MLP neurons of a small language model. Each row is named by its layer, matrix (gate and up: input weights; down: output weights) and neuron, and shows model dimensions 32-127. Each number is 128 + 24 x the weight over its row's rms, rounded and kept within 0 to 255. Numbers have three digits each. A neuron's up and down rows have the sign that makes its largest values positive.
After each neuron's rows, "fires in" lists the words (lower case) most often at its 100 highest values on Wikipedia text that the model never trained on. A number after a token or word is its count.

L5.gate292:120111169135080121106139092127180121120110112155160154141156093121170148120133146155121180137144109140142156129115151120134128137109187110114098139144146138138123076119127157132177123134121169140123170131104131137175171152157140090146137121130121139092098133118084177109118109156164143109
L5.up292:114114134137092128110123134171143096137119095141152126127164094181150137123141121100145121139130133109132136140123117096142101114136147180117132146138180135060126108130167165156162150136131126109121104104104138128180104134103152064158139132116156168112130137167124147132142108126178122135
L5.down292:147115149149151182099132117102119089149127136121126117114211119140160140107151130123125147158140156108174098110166135114140086096181121170144149137107117124144082131120111167147111144143137131111071132127121124152112150165108143085146148103103130155131128129128094125135130078118146088153
fires in: "all" 32, "hard" 15, "silver" 14, "allen" 7, "white" 6, "two" 4

L17.gate154:140104139097121132142128139175149096153156153110125113144152141117155073186125137124139103132110155111180088125087134097149186124103089134176078130151128177119178104126132156138112096135118144168166127134089110102103148170072109150142150154081108121129103144127101093106128102126139121124
L17.up154:129146107138117148118193123099172116143130085128150130092127110113122155106133107120161102100144138123139130102147145107132134158144143147120123127140116107092143165093118124151097153123112112155080094118148066093117138122117141151095134136109111141177174099120126115132082164134107175165
L17.down154:112137140099140102119128119131091119154134134140129130162121135129127042087138131094115149152124110087156166128138113086113101125128120133151124082123151096154144176134115100096117112126132091148132114201138127133123139082135141114076121127124116135136143127128176122129112106120135104153
fires in: "are" 26, "was" 16, "were" 16, "is" 9, "as" 9

L9.gate359:138145139141128128137140098101137112144119097114086118140151110150165153175108174130111136100136170133154156161166107121108130155108146190141086127162092147103112120123095130143137141173152070119133170147142159122123125124148077113088122143140212155138126128162110114149095095124107117139
L9.up359:096102137138165094161090132107103136117119152102123115099155130103122103148093129096108118118159109134133119112149117164109125124117127132139090176138146134147188130123151125160124124127109154150116126097147123117107119127083141075126116135087093127126115117103138115150134132155129132138
L9.down359:116145119162127096140107100111138125118129148095115142146115135182143156168134133117117133117135127122117129155125137133111113108092129128112116172127132124129159143132171121120084126172133129206159116118155159118108135100158109111095118147093154099143118118138128141149112110143104141117
fires in: "their" 78, "its" 16, "his" 6

L8.gate136:081096149148139148108139126138168121101112113093140115089129110088101126111163126110127094082105137150149145163101074138129171169148148116104135136120104097118111139118112119123170122129150133126100116134124106122102128155133138153095164151133084070132133146156130093115137147107137124115
L8.up136:125101122129176120125156135119210126134142146136124093106171106160078133146148149139117167091152156132117118119115095116137150152125129143129125145158170130132102104092161127096167094088168106136135115142115104127125156156149115125139156143139153142110139116103136103163123140109090138178
L8.down136:153137153121150146173133119142105147123135123159103118116173119126111136131116141097160138140106153139118134141085120138147128103183129111146142125069115136091091148145086143137161118159112138141085107152156149157121172097137155201102159139146121116103120130182095154116178117106124116145
fires in: "conference" 20, "wright" 9, "player" 7, "office" 7, "league" 6, "appearances" 5

L14.gate238:123130126146150083130128163104136155126134113124140181136110156132134127152107111162064157150117151106105176121129121122089143103068139133147096098171166150099122146059132119130104131159102148137162140098132113106131087106120101115112097102118130157115099133141092122148147151117128096125
L14.up238:166126112105147097173128075125119130103125164130137106118135093110153139102135109144134166088109150145084126141127101139099097100114133085115179127136096111099115139147150134128111129106106150139169090168157106111145105125107159129094099123120140103147095140162090150081116140152111113112
L14.down238:100121136083169110117130130092108086102140158139126125124155125096149115136117124109119176093140138147114113102131109110091087119114125140157096126129086116173128069099117179167139120107125086121112097139140148107145130139076130114128156154121134104169193124094120117111123123085130123113
fires in: "that" 32, "have" 16, "this" 14, "following" 13

L7.gate146:094096129164162144175108085092129126154113157133146148165130103159129151144127195125135135118126127077109145131112136139114106118123120149114131161137114089136124098132123123142121061129132144109125161106104124076131118120174144131130112144122123114127174098137138168126206110141191141125
L7.up146:123133122149126129135097145161094109160066125137122128165101114136104148098146169118091172116143097110094099116111112144125104074146131138135151129082127106090130113137077070173115129103107120127125124101117152149098102121126133100136130127146144135172149118132078106117168149126142107140
L7.down146:127141094141096121167104133174118137139105142132131114116140136167127156132148144092112138125148137103104131120073113166111115089188127131150158156131136151093141118146107119155134150130131107076145125121100144137126101147088129157113126123134123111157116086158109113117103143132108098131
fires in: "under" 43, "world" 18, "singer" 4

L5.gate448:095096108139092135155160109153178096144101149161158174124158114143123155144090137100147122167108109182104111113126123120127090122120148179136125187135122113128131127122113134113118138172112132122143140152119111092147097066116140111143103146120148159132121073152143137143114139126141138137
L5.up448:109105151153155176136120131169159163132116152137130157199129145127126121112124156121162120156174117142128106160177119105136156142134125151095104163152091117130153130126146166115113132130074116147148116124107074075106116083131113121136139136149136107190109098163131156125107138145152108145
L5.down448:119167116144144145141154162161125143093074160131106109171150118104128145091136148124116109133130087158139119126149126124137119149156119091140153129144131148126116116133136120132112188103127136176094174157097101154137137161151130097141130153133119099139103164158109135102091099082162101123
fires in: "us" 27, "rus" 16, "s" 14, "aus" 7, "virginia" 5, "cust" 5

L8.gate398:133119144128139099140160085094114111131130102125117136153102103169121103158099131154100163132118120125167121096119110157114148116121143161126095138151164115143165144129140127110119138146165200119142147111125114163164107129088143147143166140106135116099170093131113169107146125095147121109
L8.up398:102126124120149120112135114111149122121154106108123156121141163109137124170119150121126157141105103119142147128160151127122125118132107157166152134141116108153147174164175158133142140143115135155120169126194132147124116130142134141106183116094123146125127144170125102137098097095167155051
L8.down398:125155102157146098131122132145132092149155088108114157125135153149168157162113137182106151125121147134173117121137147118140140174132095180126142162130128078122134160109161144132121103121166147123101143111174161156137153143126096087149166163101162159121158106137173112141107082123129148104
fires in: "large" 13, "small" 12, "old" 11, "great" 10, "largest" 9, "larger" 8

L9.gate282:144110146100101122150151094090137135102129154141145154129142146125146087164157140166114175141154112093155172116128159155111170184099100096116121117144084132147176112134120150121129146117135138149127141154117117133157100134144124157100132121084146125109117119091131165134104150122146156136
L9.up282:081123147111122118137165158144110108133125105119084130121123110127117173124150099152094100142105128157148129083142144136133167123133107149087094121137094116129142155110105128134136156123145124112088125130068123153136142125126160083111111123150129132147133140085124144136115127134129147107
L9.down282:061122114165140125100125165178104110165137108125131138119104114127117121113158128128103136103137121144136122145132166144122088133146129167146122145131098129098119139133156124118116129111107111135146187109124157145107160102115127140123114104146163106141141117136128172107114167124124138131
fires in: "most" 36, "more" 32, "million" 16, "large" 6, "mostly" 4

L5.gate170:107152139152107146121137117094143123152130145149142109106127127109171156107171129145143162079156147115148120085105146067105110123140181168160114112155144091094117122119123137108107136117124104179098163125111120154126109118120132163114118143147090160093123123171112115116154090151150172119
L5.up170:155138129121147155048099150155111153080146105077107106129123108094123149113141120131133112107131150076103159126133123088104140097125120147125103138105152141117137114116109091157127151114144110128097162114125155115183100209137147126105111099147096149148091100117144133106145113141125104112
L5.down170:141149095149134101089126131222154134106121130111099144150136153136141117120153088146124124185160114116139105124137159091134111116106128175127123105138122125138124096097119095139162103109146159120159129132151143081131104129141122109134127123144076122187134107105153064113146142172155102154
fires in: "this" 23, "they" 18, "time" 13, "how" 10, "million" 7

L8.gate476:126087112144124130106146100104182115152107112170134158145134122128154120165126119172120135148067117169099093132087145099143112110133100132109116112172117107120147122089104110121166098125118102165149127107117136114104150176135125115122108122113110129121161135083135118137165137157149164120
L8.up476:098112167088131121158146135108142089102109177137140105129064116129122126157103115151101122174088126088126140138115159146125130149153178098110121169148132125130108152147105112108123162171079150138153134121129135131092161117130140143161161118091151142152122109120146117102082145132138130143
L8.down476:108126164043107154135146129129146172089142147135110162127171102151066093125144144109114132158143146112087189118178170181103123154162142101150143130135123093146134193120089147140137183136124122153136105145163129136147100102100120139116114156084117178149123164091128124105121099141120108150
fires in: "a" 20, "m" 12, "r" 8, "gorski" 7, "s" 6, "omega" 5

L11.gate383:119102100182109129129075109128160131089129117178131180117123106166157147142155154160124165102130125151151138113112136104093110174117103148089123130133165111141101103139144122148170055133131139185147179148133111161129160100143102085120123092105137167170066141108119130141114133139131146106
L11.up383:124136085155115133140148150121147125109132138122127178091104146137139108115134111137101185109127141129157146128107098157128088112128118140106123130147120098102140136172148121180119133139129124108152162150145132145131113168106105089135175101090187169148139094150104133142128092092108125147
L11.down383:109124149157113101115141099168070122119154100101153137101140130143112137118122112115124150127116138106126143157120131164118104129134080139116106118170122144154088140143098144117102101159106160120140155163129128109127135151115134148141153114077163166135107131131078147120100087090142132125
fires in: "one" 35, "three" 19, "some" 13, "six" 12, "four" 5, "two" 5

L5.gate125:154095143117131116139111098090101179091140095157150146124110157142127137184117141150149170094123150131118113119106120150105124164132166117113116103128133132090101137138134157131141102134168144119164172117151169123101118152115104107107139156097123152103120130139087140164138084178138135105
L5.up125:125120099101126149109110108124133178104109117126164122117087125133132145148142135097122192096160141110148131126080141117126144130126159103113141143123085118120168139133112119127100108172129121104151150137130185097176081161105138117135131113124133170124135083160128086112138164117173115092
L5.down125:136160110102134135066136131146139116102099099127130112140117123123185129093112133089129156138153153099144121146147145100142126120178110118118118160146101141081143098154118157172152176157092154089088149120087112180127094127162144128152097135138132148155174113127121122096111088108174099088
fires in: "both" 34, "there" 27, "but" 19, "person" 6, "does" 4

L11.gate166:125164097150102117167100098148100146112132093116131103145099158139153136138108135105106173122145095118119125118121165142092134108136106163138149164122168111094097080107102136171133113155153165128115126119147122141153095131156108117099102081159107129133148147116066097157133124150131102134
L11.up166:127142143184091110143075086122111133135164133174126123109089120138153081127119139117136163106133100132147124085115144139136157107157151156162105153103136103121132132128127108169127162151141116213074149105150114135139100141143094123114129094123107114156142154106099098102128112112108119121
L11.down166:126149151153116103125134125159135116099142120071121079200102127101160134134139136124129163144112111143129091157143101100085158132158144148108129148158151116147142116132076118140097157115147113113159121143138142162149130095102126110156118166106144152156117139151139120127111129152171125127
fires in: "this" 20, "new" 17, "first" 11, "second" 5, "during" 4

L5.gate245:102111130118107130157131096087128104105162128114150169123141128150140124175153170138093140118122168095140145097126104142112102115131129140092148144116101098073141100123138112119133103125102115083151109117151173156146109101151118175134112105091111106149152146124142125119142137150161146142
L5.up245:120129152143116110119151153086084109137125133128130139112123136095129161177149171099105129205136126098108170097148132160160078112128154105138140123141130114131125142116152166085121116137116134105145109091130123137126133107131104136104114111151140166122126137144139126132102144120155143088
L5.down245:120160118152183097126117130136072127134081092122168126106122144123108167177134156121105146155128085106106100108175134149135132157143142113143135116149115115113089165148132163126131132116097128130107136113128171152134142117117159120134123095116152162149141132178154140139105132086188140067
fires in: "has" 30, "squadron" 17, "large" 13, "most" 8, "square" 6, "small" 5

L10.gate213:074132137117075140146130105150126110125133122110151090136099129108172120155133105162101151101104129095150154159118135096097113175108104168078132128101107098116137129149137087147149126138140142164101136158158101131147125154144112111122121123125172128112125138122125068119102106100136113146
L10.up213:133147139166125147154145111171066108144120132097109129114144109142147098143177153158146135087114130121136162101087158127127139128112144168121146116126134103116147144130140159114135101103128108135180108136094117129139106085099144119083114122081133139192116122078122125120137096132130129165
L10.down213:134127087107104153128156160167147068138107118110099128127115133159165146121151099131155124138113138120122119160139142131104159127088128113131158146123173146120156186107093141130100097152077122137097120140145163123140124170101166105127109122139154123120103121148118155185108157089126163148
fires in: "his" 41, "them" 26, "some" 12, "themselves" 7, "their" 6

L5.gate133:111107161103149153129153086100127134174180142121091108142131107128119145109139163144082113142083125141126149137129137121121107157106144128089095179096142143138136131131099161109171118156145134134149129094152092150046144096114106109087120163098129107084122109116138160129102123122141127086
L5.up133:128156129148113146115136165157141133088082104122152149166125129106103106128123139136131138105153117115144137129131122135134143085130116132131116138145072097084148175118144157168115088142107192114141142170145135097149124119090109091140139094138123116129111125120122153122106081110139106150
L5.down133:134124133168109138114090147133147120096171115143104126129123143123085118121096135146163131105123110113148119126124122147127110133081096173118099166149110123072129138124214100131125091128100183160134115094123155083118149112104102130118160092178136180145066147107112131138129119099104118125
fires in: "one" 70, "eight" 12, "1" 8, "two" 4

L12.gate37:118141131114132126132114138124170157108173144149109094178117144188120110148167165133144144100103093132115122131130130118114115158119167180134130135128123136141119104102129116114181132136113078090136168162122131097157116137152109103158124139140105086108146122119134135161130117123121149139
L12.up37:062128147126149176113146125157163137115146095148134102169096108164121145098159158150127164122112099097121099111092117140168161119141135149169164063126124171127132097143131123206138116110158130130147117138152103119132089131140145131103116116114114103125165118133147103133151146123112149169
L12.down37:109166168103155137118112106108162162115120102095105126127170159101167155109130135106091124143141145100161066112111119134158139128137111117159113122089099137169151140129133121178110116110087124114130151155167143127114094115086136134127128144091134136132131119101109124143109119107103129148
fires in: "an" 50, "society" 5, "century" 4

L9.gate126:136077121142135165132147108103133146102146151151137115127097096106127106147122171131123152144143086113120132143133127100146141123115124139089144104142088126156107044097114190135150105166105128127088113113084122127095099121141159164077162141131125156157096119112125140148174112152149113073
L9.up126:129169158126155172116141105117193114114079118111151132114091129137086127143127140115094153136118121161085120147106110112132112119128126132099108116120110098116131114082123150159155181132083105152116141077136147130141087109157151125126138126126139162085084123172103107119150106144188137110
L9.down126:157146121121110147126154099108165158089090120124132142120097089129112173090101095138097120181121136159102134161098108130121132115135116155142143149115126115099098062128141137138112141149098099140127154100128118152084103141087165154131140142189100127145146098133132087098092109101173153112
fires in: "under" 41, "what" 8, "does" 4

L14.gate423:140100117166109109074171114116153163098115133139092117153155117164131132120156158148102154102131101103124161148113114132109106139094145113124109154153170093158067117138131160118149151126167136128125138166138108073155117083116103164116179141154122098144112148112092134153136165119104155113
L14.up423:117144110151165151122102137158115147139137131138121148123158116139117159138146150124116152153128087121117151153102143106105146087131148137098126151130139083113094098149120142129132148115103117129117096134121144076136114141127127157131152121114119114126117170142132109108075167096086145119
L14.down423:099149135136122150155124121093083062137137127066150169139132079130128123110144134142122141137120129137127164098143119149154141065163161131123126109115088151163148176114128118132135128083083123157111093125144160142127137140070168133144151127107136139107157126133118100118141122089115111151
fires in: "has" 41, "have" 27, "had" 22

L11.gate286:130137121150137121116131120103128118118141135154158126101134145172168156150108133135165168161096119119112094138131127127096139159087161125115125086124132133115138101125172115134097074152123163147133180120092110118178066100180105101092106127133083193107137119106111103132147129145145154134
L11.up286:164122179106113130116124086158124178090153095147119101120159107095105058147115117097127144104126151155151177113144117137167104131169114142138146138119134119110148151138142132114116151097125146143115153143137120086139120123122127127134125114173098120182135131085145106132082132104123139113
L11.down286:161111139111133107144108141125136196078102150122143109118090117112130100130100112091162100166145132151130112144065091118060136094097116133116075135129116111138161114102118114139092146084142120114134142152125122167156172095126126124150106132146162123192126106111134097164138124134147141130
fires in: "this" 41, "same" 17, "example" 12

L5.gate258:119158121104129083124109124122126130124127114133162158142120124119140094110153138159083086088150173108098114164129126138126111126105167147170109133136105168083131104145119123149135123160088119121098123144149147104115160129132102145107145151112178137138127112109138104131097078110130147126
L5.up258:127163108132140150156099151092127098131119077144132147117144135143117083117109121093127142101095121130170139155121109163168132127114080162180168141111121135106142145139146131133140145183131108127104118130103131127152151152144137103140105151108112132150073172097126123144140128126103110112
L5.down258:123166133121128144122154110145102105129137142130118112077133157117097115149136119108131112148125131110126161151146122146081140161127086118144119141116121128138127206136086131094140132128103117124146127162142158148114113168160185095147068143099094129154132126078109136126106125154120131094
fires in: "their" 76

L8.gate386:149132117114163152163151084094102113082162103153125135102110139094124153109125114135105114095098146170182137114146108125091142101157152088119145166151153140124123140132145155103127138120190153136127134124128135122115113138168107169153125129129125136145094155119193149134158143154129147080
L8.up386:126165117103111135103124136179116167088141104086087109099124114075101148101160145119136125169127122151119089155138123149135124121123138124118207153091099104120119114133118126118167156127106116191123108145152123145102091118106110098147135098142091154143147166130093107137123128154118115098
L8.down386:104112101161105116100149129146155144161101130083131112148135141120164122151126125109107097145130093098115141115041118132145132155111098146145131109078144147138138120115163112131116075110081073178131139136097138121172134119085146093111125094136128088112137152128100134143137088136134161133
fires in: "city" 15, "decided" 12, "provided" 12, "launched" 7, "crew" 5, "grew" 4

L8.gate305:121071144131136171110173115160130139130127106160142153114150126128143118144118138149132162136121122155128135079150111135112129137117157158117124163135159155160144166108125103164152144147101114126121155131109123099133113091162079133064095162110102090148133116128124126129158136116136118125
L8.up305:101113109134161172110136123102141153094133133105091097115086081108129133124181123127134152151136117182162113125164160187123122108127170141100173148122150151104137126128147119098125171133142113143110188110092160136143114097160091134138084131092163120147164131160147085088109128126152114145
L8.down305:144121095163115166142160089111139119154116143087106143129143098122106148158173146088126110171154133151154117116053162157130121114149158115114158093161097070126142123128096091086141159114136112114132178147118115112112121112122146112141110129101098146157155146143122121071108098086127147159
fires in: "american" 23, "s" 17, "f" 10, "us" 9, "canadian" 6, "democratic" 5

L8.gate396:157130159178109159134154124102152138138134140159134146106144128101158114083112111164133155130141103142099126122094163149105075142121137151157150160124165130110167119138123137133109121109132158121121146151110074099185179153166084120127105145109108169066125125099087141102166178100118128140
L8.up396:136122119158101116114118158130127164143145130124119140142203151079140162127127154134138113114129163152099171113152127113137128112165104151149167151055096110117147128139141070124166127142151123104104099103141142142139130149141093102164144149161126145129125148122107127158098112120111085110
L8.down396:136149121142079110123123106105107108127152142126069156152158116093152141151128119116124151166125169138124126115118130090097127061179113135118133171124123107086120098141147101136123146157150141115137164121152125136140145129167130104164165125119087161142120153149099130123108152158137100129
fires in: "all" 32, "big" 12, "national" 11, "allen" 7, "round" 6

L10.gate482:110130114154117153149109136095173160114156150146136160158150140161103126120073162128110117097118100129150121128091113130119135128113143147171120129148123110123116114130140118118135122073134138103128136108118117083166138128146092139139122142136119065158136133054127146152114074135116160065
L10.up482:122154161149146189161088125121192135151107097109169144167122173117092106114127170110137153132134117164164141152117166137121145129143120114172156142110099126099144144143159113140134145100152142118106144119102128134130118104145131149157120102151136073139194125087129122116109097118118131126
L10.down482:142152108145141159116120150171174128128128091111129120193140164100123128129161104087148133137145128170120068168111164116145119114149094122145120164096101138146145149148125114137105153083078153099106125143118096121106105134158134179174119133138128099117126132073074072127106107104110084108
fires in: "an" 47, "another" 4, "anthony" 4, "ancient" 4, "anker" 4

L8.gate292:141105116158144126130120092134162121139142198095144123145091146123151169147096142133098104112108106109128149114124160078156116153107158114121094090176079143108148102107119146120122116121141152159101129084117147118108146123152093122157139098133121090131117136090151162135147108169153104075
L8.up292:150123127127165137171134077124151148110103140076166137136117141125130160122139117124125133148103115102076119128171165130126129167149138121106128072170152098101132127109147128119111131084110136102112132141107179113097117141095121169165123120139108083114145180119110116105116139107165099109
L8.down292:087124102088136124161121099190159158118130112114112137150119152119123141102162125108112160168117127123119081096104196143112110143165105123103176108165140079128147131102112108145128129118076146112128118171130144102134079116089119146099110127111128123159128136135088109095157127106107139138
fires in: "annual" 12, "s" 12, "but" 12, "r" 8, "becoming" 7, "north" 6

L4.gate258:141071084130134079165117119102132082122077155123174159097102130169117172173111086159117128114112116140117117151114119115120134107089082099140128131121095136079119089146100126077122132101142124126163145130135158127148140151150109113128137153097138109141118153110104110125133160130134116123
L4.up258:090125151137111133144151122123129139118139142166115100120157121108137170114121130114138171125141151112094153121130107125142140156126126124167143094097101138078098117098149169136135125092086072129131129115167166134095174114129099103171099101160094129185131128158171112175103104133122149138
L4.down258:129149174162127123116142150134143134123142149158097119131144108118136110106126131126132149108106136111117145140125142092120109142126144180114100130146160121103123106114157145154152125107112116171093184109112128141143161154127096139154122116146123117138185146109112148157123150093112117104
fires in: "in" 79, "international" 9

L10.gate68:149103131132119135135130091114154107170127117106146204176145170153109128160102135112161124158098106121122154175125118115120094165100108140141093125119117169173102110070132126114152080119106114118133135121139117112156141103126136125123130143113141109103123173126173163110127154112136132110
L10.up68:093136134131111131108155124124167151150120152114133126131076128154125135067133133120109111141124097066127156168114124130105117126123166139135127117134140100113146088094131125130158090118098143121113123104134158142117133151129137128152092129115123078128073192126130127117125095128152148144
L10.down68:110131112131113143151125123153194147169126124087136108151163146115062150138104100086110092156123134169078171141092128125127123138121129154137093110126125125139143091142117145142160135122128134128131111113114123120123176167110125109122104147145111103141104164117104088136102111117159129147
fires in: "at" 19, "by" 12, "take" 9, "took" 8, "attended" 7, "becoming" 6

L7.gate3:147150152168172160133143082107107131102134148175136138153097123081147115134175141127143137087149134139137107140152128094100109151081155182114105121120117083146065156141144134142179089103109136142161155110119145119150105092131159143094139151168080142095147082157101125135118144145121119090
L7.up3:142114126159135133132134155109050167176093109123174097121163094098120106162151133126106146125148132136160150159137082102135145154129079135163113130095147111135127153106139110110112197116112161150135092122098110147120124118137138123128141141116139164135154165095139087134138154131114127143
L7.down3:154161136117096132127138163134077123139089091162155130125141130162127136122173106117154131143120131116124132099048140117069141147145134092139137077121119092116138153143120150144104185149155115158096108161143067143111164150126128133128177114118173161147130102131106087122092115159138104073
fires in: "this" 53, "only" 10, "they" 8, "least" 5, "those" 4

L3.gate280:120109145146077136161098132112121102129091131101144131110081107135085127147160117118085116107174113115107132181113124086126135113142109155112153144173120081115130091143151122117128104115120160127172167154147168102087124155172134115140152099076170153122117108142086134067167140151139112109
L3.up280:143131151100096104097161094168164138127112142120124160125111117095168137118160098157102145185122128158134121120132115152096082076111098132131169138134155133091136062145151093163132164098139143130157097109139143132078114134114127093079110143116105083155146181131090123136132103130093163114
L3.down280:124129146105070147096121115137137149128149150121146181142139119091176126116127118115131131161134141117132152126126107132106103117147123097117135128089133096103131098118102101175108150077107129170134134116164094106081081140157167106103115108109117128144092129107149146128137149115121126144
fires in: "released" 25, "wrote" 12, "song" 11, "across" 10, "week" 7, "songs" 6

L14.gate213:130123151145141140071102105128163172147119123144144149117109119133147110129139097135121156131137131064128154132167144102150131148111124124130144190121130072091135143143141103124135127132122085140104130126134155167109115084135107151106116130123154133174147122151089117080124157109120140117
L14.up213:141142120136145119146136132142130145142113126121140102125120192144121127161097150115110174102136128141138158158101165068071138076129103121116124161111131134113112133131162114105164095145106124098135112110118138128097117131147126144131146185112079080176119095144111134116118146156153145130
L14.down213:126139151097143151108131123185124085101120156152111150109145106185121093138108129148143104083158112152106135121141104130091147074139110145134166127111148119134116150170148134162103118080124163111113121116179150109167104124122140101128129140083148157131109166106158106112119145139134110114
fires in: "she" 26, "had" 17, "during" 9, "began" 9, "has" 9, "was" 5

L14.gate392:098136108144121134146106197127108113156149122119100157118130072177164147133102141109102128121119142132126141137096133183132138138104163115115067104138106111101085123127111177092120145111102161119125124171131101045045119107134117153091152118081103128099119153128124137123133147120135096154
L14.up392:083133137123126120139103129113152137192120122137130132082145101085123151116119093097126077134098194146156132160105147129109112144121160101121076145113104078146107164092110097125137096144121097153109131157114118121126094116141111148074139187147120144119171124119108147128110144106106133149
L14.down392:106116144123159125111138139160131145157123111133098108158137133097127101172140109114158099164109132129140095091165120143121126144139137158123096144124118118099115089107139123145145142130127105131114188140136163128133120107179151124112092130158148112066141126176138148109089131103128098174
fires in: "are" 41, "is" 30, "were" 15

L8.gate361:130129129151128133148114119103119143140144143125112130119130115154118114145109144186142162148115149130092082126157174117111152144096130092155121167182164137134106142135123150057160157148113163165131148149116119121150136116153113150088137093124142176132147146135132154161122097108146147149
L8.up361:103099129109118158134182152127129102131111067151175114118114122131104113142120133115094154165126131095155163112100141140162136133123154086132144116131086082168116081142161126108131152131142137110158148112116112162138133139090138135176120098135155140064156108131128151104120149157125102136
L8.down361:118079171115106156135145145075122095125121122130138127124107141125140127140109136108092146128121122124162155124137111135119155174100213133120137131147089103192126166121122112120097124093123144118130124127129082160148114154097144086147134136104143091101170112091150162122159150142155157121
fires in: "most" 35, "large" 13, "small" 12, "some" 9, "larger" 8, "smaller" 5

L8.gate301:115136178123130081132148099121109092122136152151083144121136123105110166141108150132100134114119158109111138100136126148136164116131132089129146136109146128085129099131118141119129085129107122166107135143111139118111152160144104065088171145152138105172139086075123118149122145116094131132
L8.up301:117140098139110115211077139115162134168146147172126134139109137166142127158146128135113153136140145067099162138129122122136116100102092129146139120124142122118199116132141138135157119080097127115119155114121117139099108123098122080163151071127148096166138153131100116140132080121102138090
L8.down301:111138156123107126131136156181122124139125129148122126092133138075121133144087128104134146140116177083138140162113100162147147130158107092116116119112119155105084066150148131136134166119097098143116165154114128130137140164115151162180112113120153172165136108108157127110134161108076107123
fires in: "in" 80

L8.gate119:128118153134096161105145139132145092177114146104156171135132109092099124179105126143179151122095124120113151120082093131123085115097119103145127119167097136127075127123122177132158114115168153107100134118132107130113138123155083106121124149146136150085102147147186113176107147124125113167
L8.up119:128148082157125128109140121130171148118144146152101122123138096164135135110137138157106149106154148135117137111098123122149142089106111135144146143116126108178129157116144157124125127124082108118139110104116115102110151184076159144138150089147129146160117179073150104130099102159124142091
L8.down119:128149135119093144106193131135108105158138136136134125122150109081105156102081089120105128121122114127081117179122148158117110146157169129103119159151169144104147130134104143119083166129115084095155148095149119095137128136108075097155072145114077123103128155103159107110094121133141134144
fires in: "at" 25, "with" 12, "by" 12, "within" 4

L8.gate112:128133157147132096093163076158159166136141182093143142092103120142147134087093116174143125111107110145112147139120153080124156114137119146152143137119150132129107129151099085106107119108149145105112154097101116159098141115153083130102110149139115099129092133096132125175120124170132103128
L8.up112:099135136135165138160145150131135147106138124134079132148118105176105117122134125141130109148116120138146070142118115114158175128144078112155094101085127131110138112111144118142144131104148133150154156145095180152100080149164107103120126166198104101155101127113147121151087147094113139140
L8.down112:116120139121193129154168100098156173112121149154116139159117129138163115107097109126132109161102135128135093127082119113121121149138143105157115072078114116101082123124108124142130163104096156135130134096073184155085090141123118074124143142141155141197109124135145127101091098127131171146
fires in: "new" 37, "councillor" 5, "incumbent" 4, "o" 4, "presley" 4

L5.gate269:127162156118153126115157070105168146137179149139137122087153080168150108154174169146145147087115125118115122143144124098109115120100117129131102075167153093120121101108103117123159133122135172112122155155109137122103130139192158110130138109138140055156078140139132108133131117140126153081
L5.up269:144122145168107134120189116125138134134113126127108078130126140177151094094117162117148125168162136141080091172134116099134114101152131133116159152117146142155136178123144177152166132175137072130115112103078121105116111097102108091088126132148143086110133087118109086116156113136140111112
L5.down269:160106144151117142120165080095130165170160146097153133144116132130126120108112117121109147142086151157097115125131171094137157119101136131176158153140121141108088102143094134132158166152082093086137121112107108118122109110089122105075124125161137115188147127101103121138132106147118156163
fires in: "it" 68, "o" 4, "story" 4

L10.gate32:151133147144122119158097102093110118086129136160139149125171118103146154165131165139131126108105104128125104168071123107137095128125120127137115106138159143120110135116147142156140076093142136126096139125114107131118058144167108108133157153131144132131120121155107141190105133125115157121
L10.up32:146140141131158142123125105116162114114154138139144138114160056124145130122153124103119155088114119110159082157108126137096142114120121095116161102165138108082124127090159154149097137107100131145112116116078157153134094100122108091147143082137154131136130138121096128103118130163130092141
L10.down32:097188120080124143122125160079089125111099122114152162093152159129105136159169088122130127080101119141129113167140123126145140139136096087129128160135133140065105111093138155156137098160067080141119138106108142149132138126124080140150141123181125120131118088090110123118113151111134123107
fires in: "one" 28, "hospital" 8, "war" 6, "church" 5, "post" 4

L8.gate166:129172139125101141108117139111148087130133143134146126118097125143175170155088124105125144125101103130085119112118107085133138182123159140145120132115131159133120145132123136150140097169125148114141096118136116149127100101105116108095134126176143167129173159144085134127136120104130138116
L8.up166:143146138126139108133120135077099131140114192128141091082116116128170121142158134125062128086128110137137066126130135127139152138165157104129128137154133159097168127179137149124102135138105148166101104142128144147091103127168131093133129131107119135169142149107121091135091105081126107162
L8.down166:123143120135162125155141127117102144143136114135142167125197131140137116161103118129155109101096142145118067162127168153076167142131120104112161145162114106092115096127112129135164130154130089178084151129121088096166112112128126088141102156119154173111120147154146107122127130154145114104
fires in: "war" 19, "minister" 9, "body" 9, "hammer" 5, "palacios" 4, "church" 4